Weights of a small transformer language model.
Size: 9 layers, width 448, 7 heads of 64 (1 for keys and values), MLP 896 SwiGLU, 43.6M parameters.
Architecture: RMSNorm before each block, rotary positions.
Training: a variant of Muon for these matrices, 321M tokens, 4903 steps.
MLP neurons of a small language model. Each row is named by its layer, matrix (gate and up: input weights; down: output weights) and neuron, and shows model dimensions 314-441. Each number is 500 + 50 x the weight over its row's rms, rounded and kept within 0 to 999. Numbers have three digits each. A neuron's up and down rows have the sign that makes its largest values positive.
A block is one neuron, or neurons of one layer that tend to fire together. After each block is what it responds to, as a language model described it from the Wikipedia text at the highest values.

L2.gate287:527520552507513529547482538529510471574532496515565476533556470494489432436438562481421584455523550456580524483405501541481477508545583442463469561479477469501517472499515499543470492507387526501500445486433419652518539475386520543438361468502565555482444586512584533514511508537573450527501493529515479515523408491512566545494599493447506569618505494529556531523545508606487511470492
L2.up287:491562526491615531421540420557577484529530536535478527474473539490474478479474518389441524411479506448490432522539476554513472533487546428480443499516537396485454512512543478490475492510449443475570508540460510495509572451487565456476449585571556452433468514435459499465477473582531575483479417461487439516558540541452533454473592440474476571489504521511517523527404460473537619514474
L2.down287:502496515527519585483518500405464605478506632545637544512488523477568475578501422553476598482391495491559518514615589515529427486517504512592550571532476477526470481543548585543504443444515502442611449474456438456516523582423534483538459461529538514560503528541586502452485466561555519490511446472615488601566558500520496547418573503494557448514372514477452450440401534551583526463482
L2.gate357:576605605449432493543507549410573531511456452533528500486487530495567576531478538459436541475499527487507517539504589483536503438468436568496509534529457441443548433565602458490443529444562546458432492524503478497420546642583508571512468509481453509531565442468456492453474443513566401513532535518531480418506551580460405486483568478568484436564586582428587498533510523483495553500487
L2.up357:506485598451557477522503518511556424465514557469520474501550581553493559489550461449371441499557376453521469512430520491557532525458588453460435557436464453411547432486458602493533446511500587591426519386441484469605550549502525520443477546527580518437445527483476460510447432511497506589487409519498455450509477511517495613499514507485457482584544556542561540425555458508564557483435
L2.down357:471595531573503611482432516526552536554494521489497507472470442464626552506486466387471494502608502466531548454538582441537517496487577462504499589545428468465435416456499445506432540509459570527508503458479476444497451571411497586482452549432420491536491462564413491466422435449527548482460473518546407456450531584394526475472533499435555480533556397486522458489515503572484523544454
L2.gate712:472566565580453514432498446477540500402468538428528458545435459528551432493508500436498529473461531470462565461511468453384471524514571510593400513388352447431479384501442478453472545557483523463553585492449564574513437407434518520496477518425523434550454450487526444492434545608416481502526449526536443512500591553538589444485478446536478461490429466448528504466505483452554455593434
L2.up712:485632563633449563527538479474464564409519528519482571513612517503518544497447524419521414542535452384489388585521485478460427507528549462422555517562483426462515470492475529531480447515506506532543401503532499440478517526442412544539465558508539526534484503533535522504492478483463462518475438469383428450472550561537532485558571480461440550503443470519468548581458409548507462494568
L2.down712:459534496547513537482522540520418538508464576561504470492512443515522539509505476372507498431482486518474520515564471481388524530466518573495527502524428405546436425483589507521500429454535457407548498449500461541509557583547504480558554494490519444517470546570568509546528497453612469519506515515478493508523511506504484536584520513467470564517393544546548545440503409519422521559433
L2.gate736:541445526492598491487511581569618555471368472538496569476412495433472429435507570488497500472526451438530507420445462492529489545486533402471640572529555456464542497510522472495493517465472490524603530565520546559476437446529506520517537506485520410575385486451412486486436492522421536479482510554536433516502504525467543494367573468470513516562577551434483540456495508594457411501547
L2.up736:490545478476489558528600436457501557534458557477505580493466480511489513488541500466591468485487450438589533504509460526462590534428481520513558456450555511580463466521506519551537493541454534415583459509509450471488487474498520529455382518518483539514458462435490572509382485539542463509575545558509464512335442607455450520526559477534533538429467494475415515466437444577543506503480
L2.down736:440444529521499471463398483526442435571437495516527525408575534593558504442463554543509543528561580457483520533475491459526478419547491448555569593583402469503487602449517563414516488479608542484534519496507516467486598496462508498465445485538586607531574524522440530418487511499392508531568563558587576500641492439573465507473473518542543608528466537486526429464475492605458640450497
Responds to: Prepositions, mostly "with" and also "by", opening an added phrase after a noun or clause, often following a comma: "with a black patch", "trailing behind by", "300 by 700".

L2.gate118:485522420590524570483468493519495554499485521490431560548521600551557590480471511441504517516490506482493599544504490428437520544548473473494482514466493592457588527462359524450470490549492548553522498437462495521518551458491420558435588514502427493560439466521528504478505464617550504504512485534474556511445411475571587503426473531559527419576519485419513400532634578493502531503459
L2.up118:503482474516439537560481521535355483438518433583564478427521448567482506392538565475478499511449405395505504548549421508515530445450435503457513485524528541509502570508521428421484588445517453499469512525467490521504558525475530533481543495461494402561504568460480510533484515487571542487440491458429449505501592458512586574500436446628490467464582543499459508561399417552424430530548
L2.down118:480469526572444642548541543523421459493557450477561451396505518546461535505543550454536469362536503553535569483618464501535510511487492549498468508503493574447461492536471514561446532489447490450431506600471483547497415520527504499543511517443437493498523483519450516499470505538495429509454419487551399493591596519448542590476523524518410550434517477539447418537580489561511381506528
L2.gate348:492373526537469535463448498498513473507509558489495494560547555477506420350389502633451502543508448498539511471470553513496507456430585565617508490484467453391558444536502509484435493570548463541479511609437446453496410535493500451567528452510449559569560487542529546468510458533553514508434463540451517619584537458475419479442543613478506455557491502478530531541438487361485439532372
L2.up348:606416462496435433442444499525505538509441501554409509531472478531473443439497452561493577557481517531410473482523512526514545547472508508503421535528498404463507444530460556505384536559466487589509528478433547496561412488509541419564498531464432552481587549507509522412394492625595591528567566494464536557559538473380377521542518498462486483495521590529521571526558554521482517543388
L2.down348:555488522435462480590440464428464388545467462489394569489560514565528474499565538538502559556583435495427438448541433514569584585396488460588511507426529521389501395519540527513487601526539564511510462454429533440491497575537467394446497449522543497462548516541542468488453556509504525521467581422550496499480508506430433554472546386416507413524445539605516561490540485457455485505487
L2.gate548:532472472550474458483414552494484524507486541582537539455574489550507591454488514500417505496410502449449491512500441463565451529542394555605441515506466496492558541531505550543465530559523524521508425554495500479478486528534480471461536469466488483506523433398524504407461466579582522447527462581506540490536455395380566447425447457519491468483550559505454517448591550521501505432503
L2.up548:563481537554455601526442556501495449530482571484508535505502507526538562401447526493489494560411475506456498562510548512506448410492446535527425528520444508445449520457508479484438486598528566427469514547499536562460476541435481441410560554507515532540532496483417467405450541586573501489561539575444454545571456481485471507476402574460469493521521509529527542578490490418412453486455
L2.down548:514481388570576550467470475468481444528494427487473472515542439475450573482458454495450463525437482519539486401550493556466627497573612482524480511469529433461533561501511468524363480501503549538527442443479427451463468419481461568504535398479468531514519548551499462534479480498549361489459549506526477528636557454450549568595521542502556589368466504564551482504485515476499466555512
L2.gate683:513429550499563495479440476515565510533431587473465552526627549405545488536516577462550494533485519533539456587492489453540490479445467502476484484448561426486503403541535432490508530404455518596458472460499459484369503459525610516595475515462529431473557495465573548580497561546501445487446452526498451588535579527520521500527496559495539571570520472404466588526523416562502491542533
L2.up683:438496485497550482497457472494506536460523405544536509508594510469561525392559512470493564552517506575529507501494549540525453575441437470546517498544501449498440500486491499483484569528553560568470558464516533532582522500451407514433424392548432472418490519403430554437497546466531509477473529452525475508442593479478543395537482457575459516593573509530472498560514495511557503511524
L2.down683:521416583537462471487469530612461503521527496499437401407574518492486452574527500479580495546530545578617514522482420489592508415435519546534458532404441492469575540556554421506552494603510496518505446460603541454421499467569542509556517558565522500432499570501494482488549522440525478469531432514503439468534467450521425418568523465568451391510485393417523493522545497525505553505526
Responds to: Superlative and ranking words right after "the" or a possessive, such as best, most, only, earliest, and worst, often describing records or rankings.

L5.gate832:456515424465510449473466526486477461544507539493567585539538514504493645485535497458522524393491488426478427505495490392450469493541574478455555507517549457482543562526508597497480542591457433384607451497542545460480539498437479471519468557479415454472503440524376604527537473574519492440487409482574420483482518445433549449518551425411437417444485448465434471436530487465530535409545
L5.up832:491423488466480488446440559505545554649466496497453489465485460560486501556512555433531506470478488488537544493471524486534610474495483464461445479609480561634530482515588505495428538519414443479489433432503444514535479416491474429551478535490560488495522522487472517523562491541477551450440489516464473584560466449512473505527467491524482513426475487517559455489518472432461401498495
L5.down832:499493578542433394521530495478538547379501538497525440495483518493435569455439470506518595467378502427442477595421476538510439453464476442483550500580478541487537501526536444537408553547458474501516522433494545478560479574540469496553548601524542522513576477621418531499482448557443472465488501514583433563436459548497570432541544567496519495449451532512528560522590577563534472481526
Responds to: Hyphens joining word parts in compounds, transliterated names, number ranges and table cells, e.g. T-shirt, five-pointed, Ash-Shuyukh, 3-91; also table separators.

L4.gate589:391476531536539476537456522475568498418438481472420479510466489563409549488475545353522535493469555450603485468531604450497537554531524438549459544564561445503470491504513435485584425540457491441543473511442446614516445450473445519568522478502461550572549517466454469591519465507460478447474519399480549424455500543546555418443371480531561482521568531484487502418522497525540507462549
L4.up589:368557495486490511396462454494524493533428515468503568489461527552505590539573531512537475540470508468501412570478544516565504441519507471395490512429497470543563533460530511502481552448449494566515488513487515462473451496521477604527520490572558510411596546471478520480472514485482509503550493515484514520552413555390485499481467528450533451515573517471469621478460517509557504488534
L4.down589:558483455545486409555479440527399538509537515535487530398423524453444512552460460539527440441568490619506487509485533535445465455519533535491485499447519452553536540418457512496512498470414515518540575508553507537427449472484534491435471462544442466549572500566460470481572603412436495554465550508505491549479476494485485544512517394503506419462540487517591513495610395538435450476564
L4.gate735:441539501467532521450546424591552481523519417560380455505531539562563557488513558511460516602452544493555393467461546509507451533558510533475478530480478402552445568489546535467490552440478462537496499427400590463538450538431518528533490481457482468477505522505555613469520461548434461420448532564501524450446572514531496481490575447421621438464441421497557520467444451473557489548473
L4.up735:540564476451495540455499547470472616536411560440562491491498498561537433461521352522540427495482449577538418490474476528507452484481539410486602487579385498498517549490520542523468473525418451529483500514537443466464471483462432521536469483489513496519457471448485390538451462528421475534438400462498549548507397533459521549498448507451437545435440513543543447466458477556467496496452
L4.down735:501545559512446463416485418553487549409533506528565424589463540514515521421547550504477537502513542422482459430550524527510455562534492506511576479454586437479481516539503457463519587528522607463458462445506472467513504479554620484426417429485465567476488546454537504504516506483515508583427526474469493496498480425462582567517548487605538466581474460446529547500371512449474478518507
L4.gate810:464577500429443420476520534572449590522391530496423552503451534547582639546552587560515543487436512426559436575499476589557431561558528538499446589499591524488548578548433514503421463500503413562610387484497467540449481542508470535389487542467543479430487530546534600575457504428489463410507483488541561506589514488402484448506512498499444521456480514564456459390461610472551432491488
L4.up810:491577476396540413463551534566476562516459490499454560501502484408502504544560511563518555386482477460550419430499483439554469468531572428551479511438460570549527460439479464458462490499508366588536484476426542448529503438490468477542514460422573497434493510513554522479531490426557373565476587527504450545452580413500449569492481421498558549447492561481547491450561463455623479460450
L4.down810:533534558541391458582425443510513573458459546489529557549436485466514495497499490483509569510504511463470422664556505533547419478404483466517464506409555503599362515520466502525605451571475570513517494404515491507585506532482495489564494466485561555470556514439521512540538524467460513465518432536508502520509536525539542456462645488636511501539478583495531515435512451423500465551556
L4.gate843:497543465527420517460555489518409643499451527538506512535408532492505548419449433442510506535464569506470537552487499476510508458471468495497497458481510519456575524491540483435459595458460516469511420453502510517565516500450461499522546450517492510462571409497421437492431568544543473502501507485494381495490479529519582504619463463442406453514622430565571573501493538527560394500506
L4.up843:448523508445482554541600577459537460512517443452530617459447472447550649555529442463533471466447445509506447472552511538548526483582457466414479514565373441516544429469488565486494553468467448466572564550640589517497500502474444422418502599537585520534426505483533510485495417492458471504541447506425553484525490473451544531531473506524405478508526530543589542490449461435443464517472
L4.down843:437474600407434408524444493494469468449508571496484532516430556470522515503539513512458542467489485505538463458508483500455414476488508535561508507488581432539547562472463532494404510522487579494559578623529551527535489564501473503535583527407476523526594512565427500512469527497406505345484481564542437495427578512482624602488603583545497453472519530549467351422497449486520537525455
Responds to: Hyphens and dashes joining words inside compounds, as in American-born, Turkish-led, Warmian-Masurian, 25-man; sometimes the second word of a multiword name (New South, Youth career).

L4.gate14:434467495628541474455528448552489558525553493533503480445479496455519484447504499521372544446437584389520605560476559536467526435589568451506453462495581489467520580500557547484487486492475433515598481440430522517574539531485576483533483476509421497589495451508493471542601537473559621531437475498456489538490467545475532446506455556511530459526465409494524509503505537477488618474459
L4.up14:533544544646588536523540497573476452504542496541546498439412498497544531473470514525450500563490530604618453424443487529532486509402548430559491504433544542466533537458516421475458569407553493446503484535457529521570539526596523489445471551569425549482469545505509522465511578537484562536465598538452489524588517522539628530444450438562588489478525483439507484454538441596531466534534
L4.down14:502530534470494606584597508509519525456542566530527532488437498511468467442465475502442553524606465430563416531401422483518509530536517528559501567440550500473496491538545517477513429521489562479542500486555515460444509372460520514515452429455461532515553575559452506464491471463519425468504433516599477558486536484583572560553530477442538412505475435450472646498453503519474473551529
L4.gate42:515574544609468578555451528461435464450504481506483549412546580452523546437546543434537525513472467496508406497596465551541483404543545426495582496427417555440506415534497531440545529535396549541530554495478491515443548481485474512505512530538410562540541560544455414462540536527471484445485563586523527547469522543532608527465520466538583483530512484523522475647533522364442423501425
L4.up42:517566520588405455543486594468537468478534566524549601509473478539519515457512474605518543509486510486557564446389458506517470451470553647535442573467517510511472506498512508515526580479440503435493445427518521536456529507477548468474462452409545440522614466504403423457483489575449478534557500451490463530498463504474427547513417474491462457429525507474524492426587448589554453477490
L4.down42:415484535503624577466451511534409514579523487523566500440499542353602484542362468508434485587564510437552501485547432440499540534451440519495487429543512549522419462518442391451560511542447572506610577532471418446428486451475506511496504436556562491508519534537489496516574556545587561464473512539427515409423539479511624567514495486510516551397465479573556465495587458472505465503378
L4.gate616:547514485481397564483457462499451506409513501480531523452491519402505549521501492516506490453438522538526483473450430475428533505437482499521458510451515540545495637462453484520436422481522466477599480451511527454503538570458516582538431534569441446535487541466375523553559483393459399551453650610498508500515531557498549409418489558480543502463462521587502495517544428499513504495413
L4.up616:452535480497530561555566502597496465452481521486462477398478460484501535531516464481534458555362455576422496451534489472464552510562558557498524491523574560559447574523463631560455473418591456483519505364509466509495548501484448542529473598500438502442476402449502443494463401486473534455457514495552413523513544509489548495487541476508516633485508557486431545492449464460489530455445
L4.down616:509456486435529549597477493411560489478470564466448551467526469443475500519507449503538518563550475468427540541514507484572427601545511465580494466562549480438417524518591554545536472449484537510477482508499571571473577645461511401506438617519562398527521462483515521397468474510554453469577507562541493457545525373381551459508539544499536413524535535543511505475504537460521590498478
L4.gate720:524464496486415563487482459470503511421433468550439456472486559428611540494458532516529609495494515394506512444488491471536501606494485496470562536474517501512456603425523488497488455455551430499619439493471405455488452544478545471490405542583432498482470539482606487550527510468478427506429461487532502502545556552585441507560538429571519484536529481440473570513519413438523483527434
L4.up720:469511424589451457477491566535521491551518532528571522595583412471508541534460563334494478430394545430621448476460511569507523492482483500550578605453507400541514523484509519510491463469517463449551504553466507457384507541494506600488494521534438510518440506565511482515603457449374569524538528469532480503487442546431513504557481471438532424504517518568524465557521470549523557492499
L4.down720:509488459468538544469458566454525474551485606422474491440444563451605456586426461594463453566504425480535556542516494470426398490554518480438445435545489530409433452478485518490575480498484449489499491417557486499408565451467548454506543511487504524549405582423423520550444519542626517446531508457565511517545541425508556474455525449522471503396446448550514490440405469500486477544567
Responds to: Words opening a trailing clause right after a comma that ends a full clause, mostly with, which, as, who, sometimes However.

L5.gate614:460420464478419513415535533550470543507489493444502453558641444460595575478442510611559455496450524529552415503467456527474507497494518480570522443474525525496472522438543578462492473499465552504560511506499466554479650576494473493478519573430414422533493506456437518478582538518500494413517491528484490448591518519472552472507412489394553547558431508539493436529390429479424484441448
L5.up614:530473553507510475530471531430438535529466568439556481514437436553505466528469445438494502512478540506547365588552489508492494498457409515581547627644504487428531507579449516392517470554480443471484491462532484422557482485547483499487423537457560440566469476531518529509565455554538510534455418471460507558488447584598538485469474536501574459570530534494392489594501486580439442557386
L5.down614:566430450514499592526483519519459519559471537491471532528534530585379527478452569485510593474572498547524458426503478460556532414555492439515460467422488477533532442442468434486441435478509505469521508534533466463493463633428486541549646548463467567528641484424371453495521508453531491474447445526455506436398561445427547585473447422437523532480418561470506500548348465489421486508502
Responds to: Relative pronouns and conjunctions opening a new clause, mostly right after a comma or period, such as ", which", ", and", ". It".

L4.gate149:541480572504520606628543463543581490400603396573505553512484541449541501516489479515474434456479485442555620405489439523429445462535511575506493590455526443411504518463475434575474528492530517471412502467518452466479405505431462527534587505493502399571511510557500537575476383584518531442585491456453494522531539476482497510422384569502467524488495530477466447575488584477544507431445
L4.up149:519520538502497604569484438641482538591415513467635510486519511427569407363496619450517432534455567364550515539618551492503587460473436542492458468521499463526443498587514427405560519564559385542520478503465519550471445532553488538540578537482478529555537496479523514487459542495471402488381605447544533468536437464558527452460511448571494519493540467519407568413553529469503549438513
L4.down149:469466576593436454536503519476518501372478509471492575477445482515488484536441570474492495459539507542535544486495508452499554538543473575440589500460459503503437477545514586475480519549596490415584464489585490505554458541406558463494536467566496572477517552546489646495478524547498497432518538536449515456546426548514506532502565454408611531450471534547545507533570516507550433574432
L4.gate496:495488469527616479499589474474547383599530473523548487493459484499558515475428502411474507499474509391557473478461470480501506521452533466483515541434496487445533495483619507425583441543534418531498577483533545544536363475495572435522508499439442437372607587545483501561492503481502434514449484561545444447565537492514539456487495432452474570512462415498546467556503517549503489490477
L4.up496:531430476524526524509575496470545437530529505474464465429501585564511492514520504493365555508536612503485463540498660526543571455452544577531477462445499500521550526428438446446541501534437495411515454480445466542434452479526468531559473529550456414549516517479525441474491473643414605464504445502488485480492536473509499520436535600520561614528590516539480472540522482569477448496474
L4.down496:545506469507420410488439567582458456459583479556493467447509442569492487480450490519513499635601476496558477511539453447529522561503467549433541479450602467602479600470478471535469490480424460518413435605444462472509519496474567553425608503510492561509472587575507490529531478471555448541584519456514479474462438475466516481577485494589547472560427436465494532524552386548486504443505
L4.gate758:515549467514515459522526559436469501498530603537479527523462500491569557454505575461524496517412508531497569463454489490519442472618475453509479517496538551522400572472549488474481503501527497494466509558549485552573507511495470514461519540538501495569540386472503362500443517525452465518435549544484469540587456488469525448443425489494392517460591489448445596441572539558446533427540
L4.up758:539462502531560457495525523541501502543477434505583450479548563548433482526403421406437425625401547477561560550529544532509399496580510458538519582518530534407497438584486471429548420577479517523474535560548497529495531520486514536452455408477520520405525530494523410501521544455393536478492548440493478503506548532475462554444524507499346572452602491512465564503534546523408510466502
L4.down758:453430441587497509560448416497483438461440530461521507393453430491437508485483532632462417524527466558449589536519557519541447556539499465521486462504458480450567482500456400406423472577542504575422497462529540455486480502459488478428528563449409504454511491549496513571504506505509455434459529524426459512521418483494507545445488546492512451494496542480518413430633434487554535662507
L4.gate807:539484549467586569489509391475507468570486548470470576432497539526495507607515508485452509424338536416432507601582553386484485545554442463477545598492554555498526504512498428418540500533514449429466543508439433520477462473501585412490484529537467616583434570485509533530406519490509468394483580470444436480540495506558484396533425506470456451508519470553527570477492483434377556520561
L4.up807:457528486391579512459456523464396531502518453554504511587523360518543470523516435484438511507502528451542539531473622498489532420475566448511480513485441493525451475434394564491467486509470554557472551440454495507530516565465484464498463501431454516514498439528343404513454495461511451447500487494462442540410552508528403459434532540415579518514494438480462542512470471495547504513507
L4.down807:542529478510453467556367513436468520389504456540471407506502538515491521488550489470454523484477544590447518580553450476447443462601436477545467426508526573391582564484473529427456524499492473481572517492468550435470550499498454506520413492477518471445522504459492475596500527472475467599475516566403514510522534492514494446496536526498524508467537557524550414515495539519420502531528
Responds to: Commas, and or or, adverbs or years inside a noun phrase before its head noun, e.g. keen, tireless muse; historically significant; the then Union.

L5.gate502:467529527497494448536503447550481460557521466594575476462585543440533616469487539494464537472402457514619607523467540547451458504416443459535529473459518519536523539406536518435500486514612538534439541498525522535503448508572593408437552517502537557546441507503381422506545510475459365521472505525535535477517469486489561596499452667483542479528497484561446471523502463500552514474482
L5.up502:459444365552539531561536490506503573478502518439431394474499430550410522478413484498505547596506493480533434492551465498540518549462539524488561572526549572508404614445510545475434497495584470408427451533418506520473555485480506457446522516547425506537513469538481444558473485527453512445554529489555433517514468531499545513530415556543478560548489439426502436421480546495523462572438
L5.down502:510454527415481484514455527473534477440490465560490592552464493468448389451475467501475473459532493507536493540543529469521502461550471483384516433402514476540492473478494591531477593471493497382507428476518445614511508590480467509436522462437524606533446516482576526549571559538589512566533536566519482538505372452420581435506601518515512434394505443456452570474556508552488537475475
Responds to: Adjectives, numbers and quantifiers right after a determiner or possessive, before the head noun, such as his first term, the tower's three tiers, his most renowned film.

L2.gate408:525533534433514426484583492417454516544523516439442517478365440575377520519517464533454481451466554482477432428502516473545468643582511450442499465468537522520493531454509509474460475484520425508619359453566488434533520520487412480485478592551573420524495497535424572448435441460538528425455550490425503537480445462552501545537450383498530483671556566488471520456469459430468419480524
L2.up408:539429468604495504440555532548428448459431553548470506522517433510540472456445399421462420475408535456357426565505481496467456524556522486458492407483428519508577537497511529531456542451446454503580512596538494535460526669539515489435476580450638446546508488528485585488514512556399554438552388550492438513514415515471515461518507460506473525601454474506519552429591476521546508440556
L2.down408:502521458490480414549539472442483552440473574541592538496533538401502505501508386502544444550499470539466447525552513499483489527454550464537474543532525471399468517489557498437595460498456418568421437475514559505449588501504456553595576475496487494420460472539444442494448494475560455532572507472472555455510559386485535473509500552432511502456555623551520514469376504482468576550555
L2.gate449:481582497507526435514527498451399489507530555406481493495489526621565562434492482491456413506451481476409463553541494546528498522604492407524506473522430492553559528482528494341485538488522447446530477499468499524518528589511474587452471548474500430549494501589427571541426425476456531431493480540456529442503447419410481419470538446510448399486544471504491427493479521505488488465462
L2.up449:544483462453494435399536526551523543548454492461411520470483480524511553488538559486590462390470524401513493562466480494493517591451455633499496489500461524545429494483535534477494487481474460512474468437476442456527540501465505457475523571485496538503490443439520442499531503636418451515546509474491477452492482487542476420536481465465489519525523384512516530378490428504596514522477
L2.down449:543503462540432451501448545476571480385476520541523515490544447561536528501386502460470511518405524515475497563487539536543427497615497494493568515521436530512537570472515505509571533521489532477466464439475569534502485512543509537466548585462539487475519512601503504536465518470469396453341435535549452457469436405469537424587634477529524505474469635495541450408466526515477519495512
L2.gate549:426451595574466514518519566482509434551577495563547450503530559586466529470609500538460403473409481574560504476542495437519528469485441569498523551532560481499484544435537410530448507572493545492468516606561441420450474543501403558513539523493477565511559501457484566483530503522427486504547479498458554509610443527449477499499591497499519429494631494582531495491436526554475533535489
L2.up549:533498478503561424506524524408429489494455461421546442432485491535463533544539489552487422529414459425485506540461539502486575463635475497548543514548506524524472603428451447433484547544479494500439545505540535475518488559526475507445531555454527477504540472504440495593594412463461529434531502503501543423561460508432552449522595526472536493538561538504529510447587453519452537482417
L2.down549:593573501524408469478471517513428501367421504473517543514374518535511518550514469485555452473323442499500490567536581476487424489499492591479585523510476510440557531437532553481548518436462481451529572457432534448560473672570452512489550499429511425467438445630548437527511524532489579521499478560486514482521471527457530506505580513434514412483539567616479477488471428479546498568453
L2.gate644:474568437471499474519479499487440442503468446503622469514454503456443555524433476402601467547450500469460449489466499508524521555497507593525486552494455540607529454442447511471467457609474393418526452551452566466539525520502458597489411521537572469452539504546451469519519541464512533428493605458501446553504405473451486456562556462467565582498468584510479544490450489519489426444488
L2.up644:485530443428554571626554513486513507430488415434540548544571481526495580595585508481486503486560429452433458516557566568424551478554575534504429448577475547508552492492426444425429486527474466500497416565451507467536576566552511570433515583432490487446528504525495527567459404591447519390546390445408412455499514483456526514558482532480481390551469469523465521527531522456418515591556
L2.down644:454474482577461377517447497569440453488492517517487450489538468567421434494451570489509500496442418435398472464421521532529430535518534489558484500486479543522522523496511487621484465525532554490396583447460559452511516457448485508551386468479568462485460509556484476425551524468519480557460576561537458599442460569449515502523623456502550568485499482505493547557515473484508489433438
Responds to: The hyphen joining two parts of a compound word or name, as in Ne-Yo, first-ever, semi-permanent, full-time and SA-26.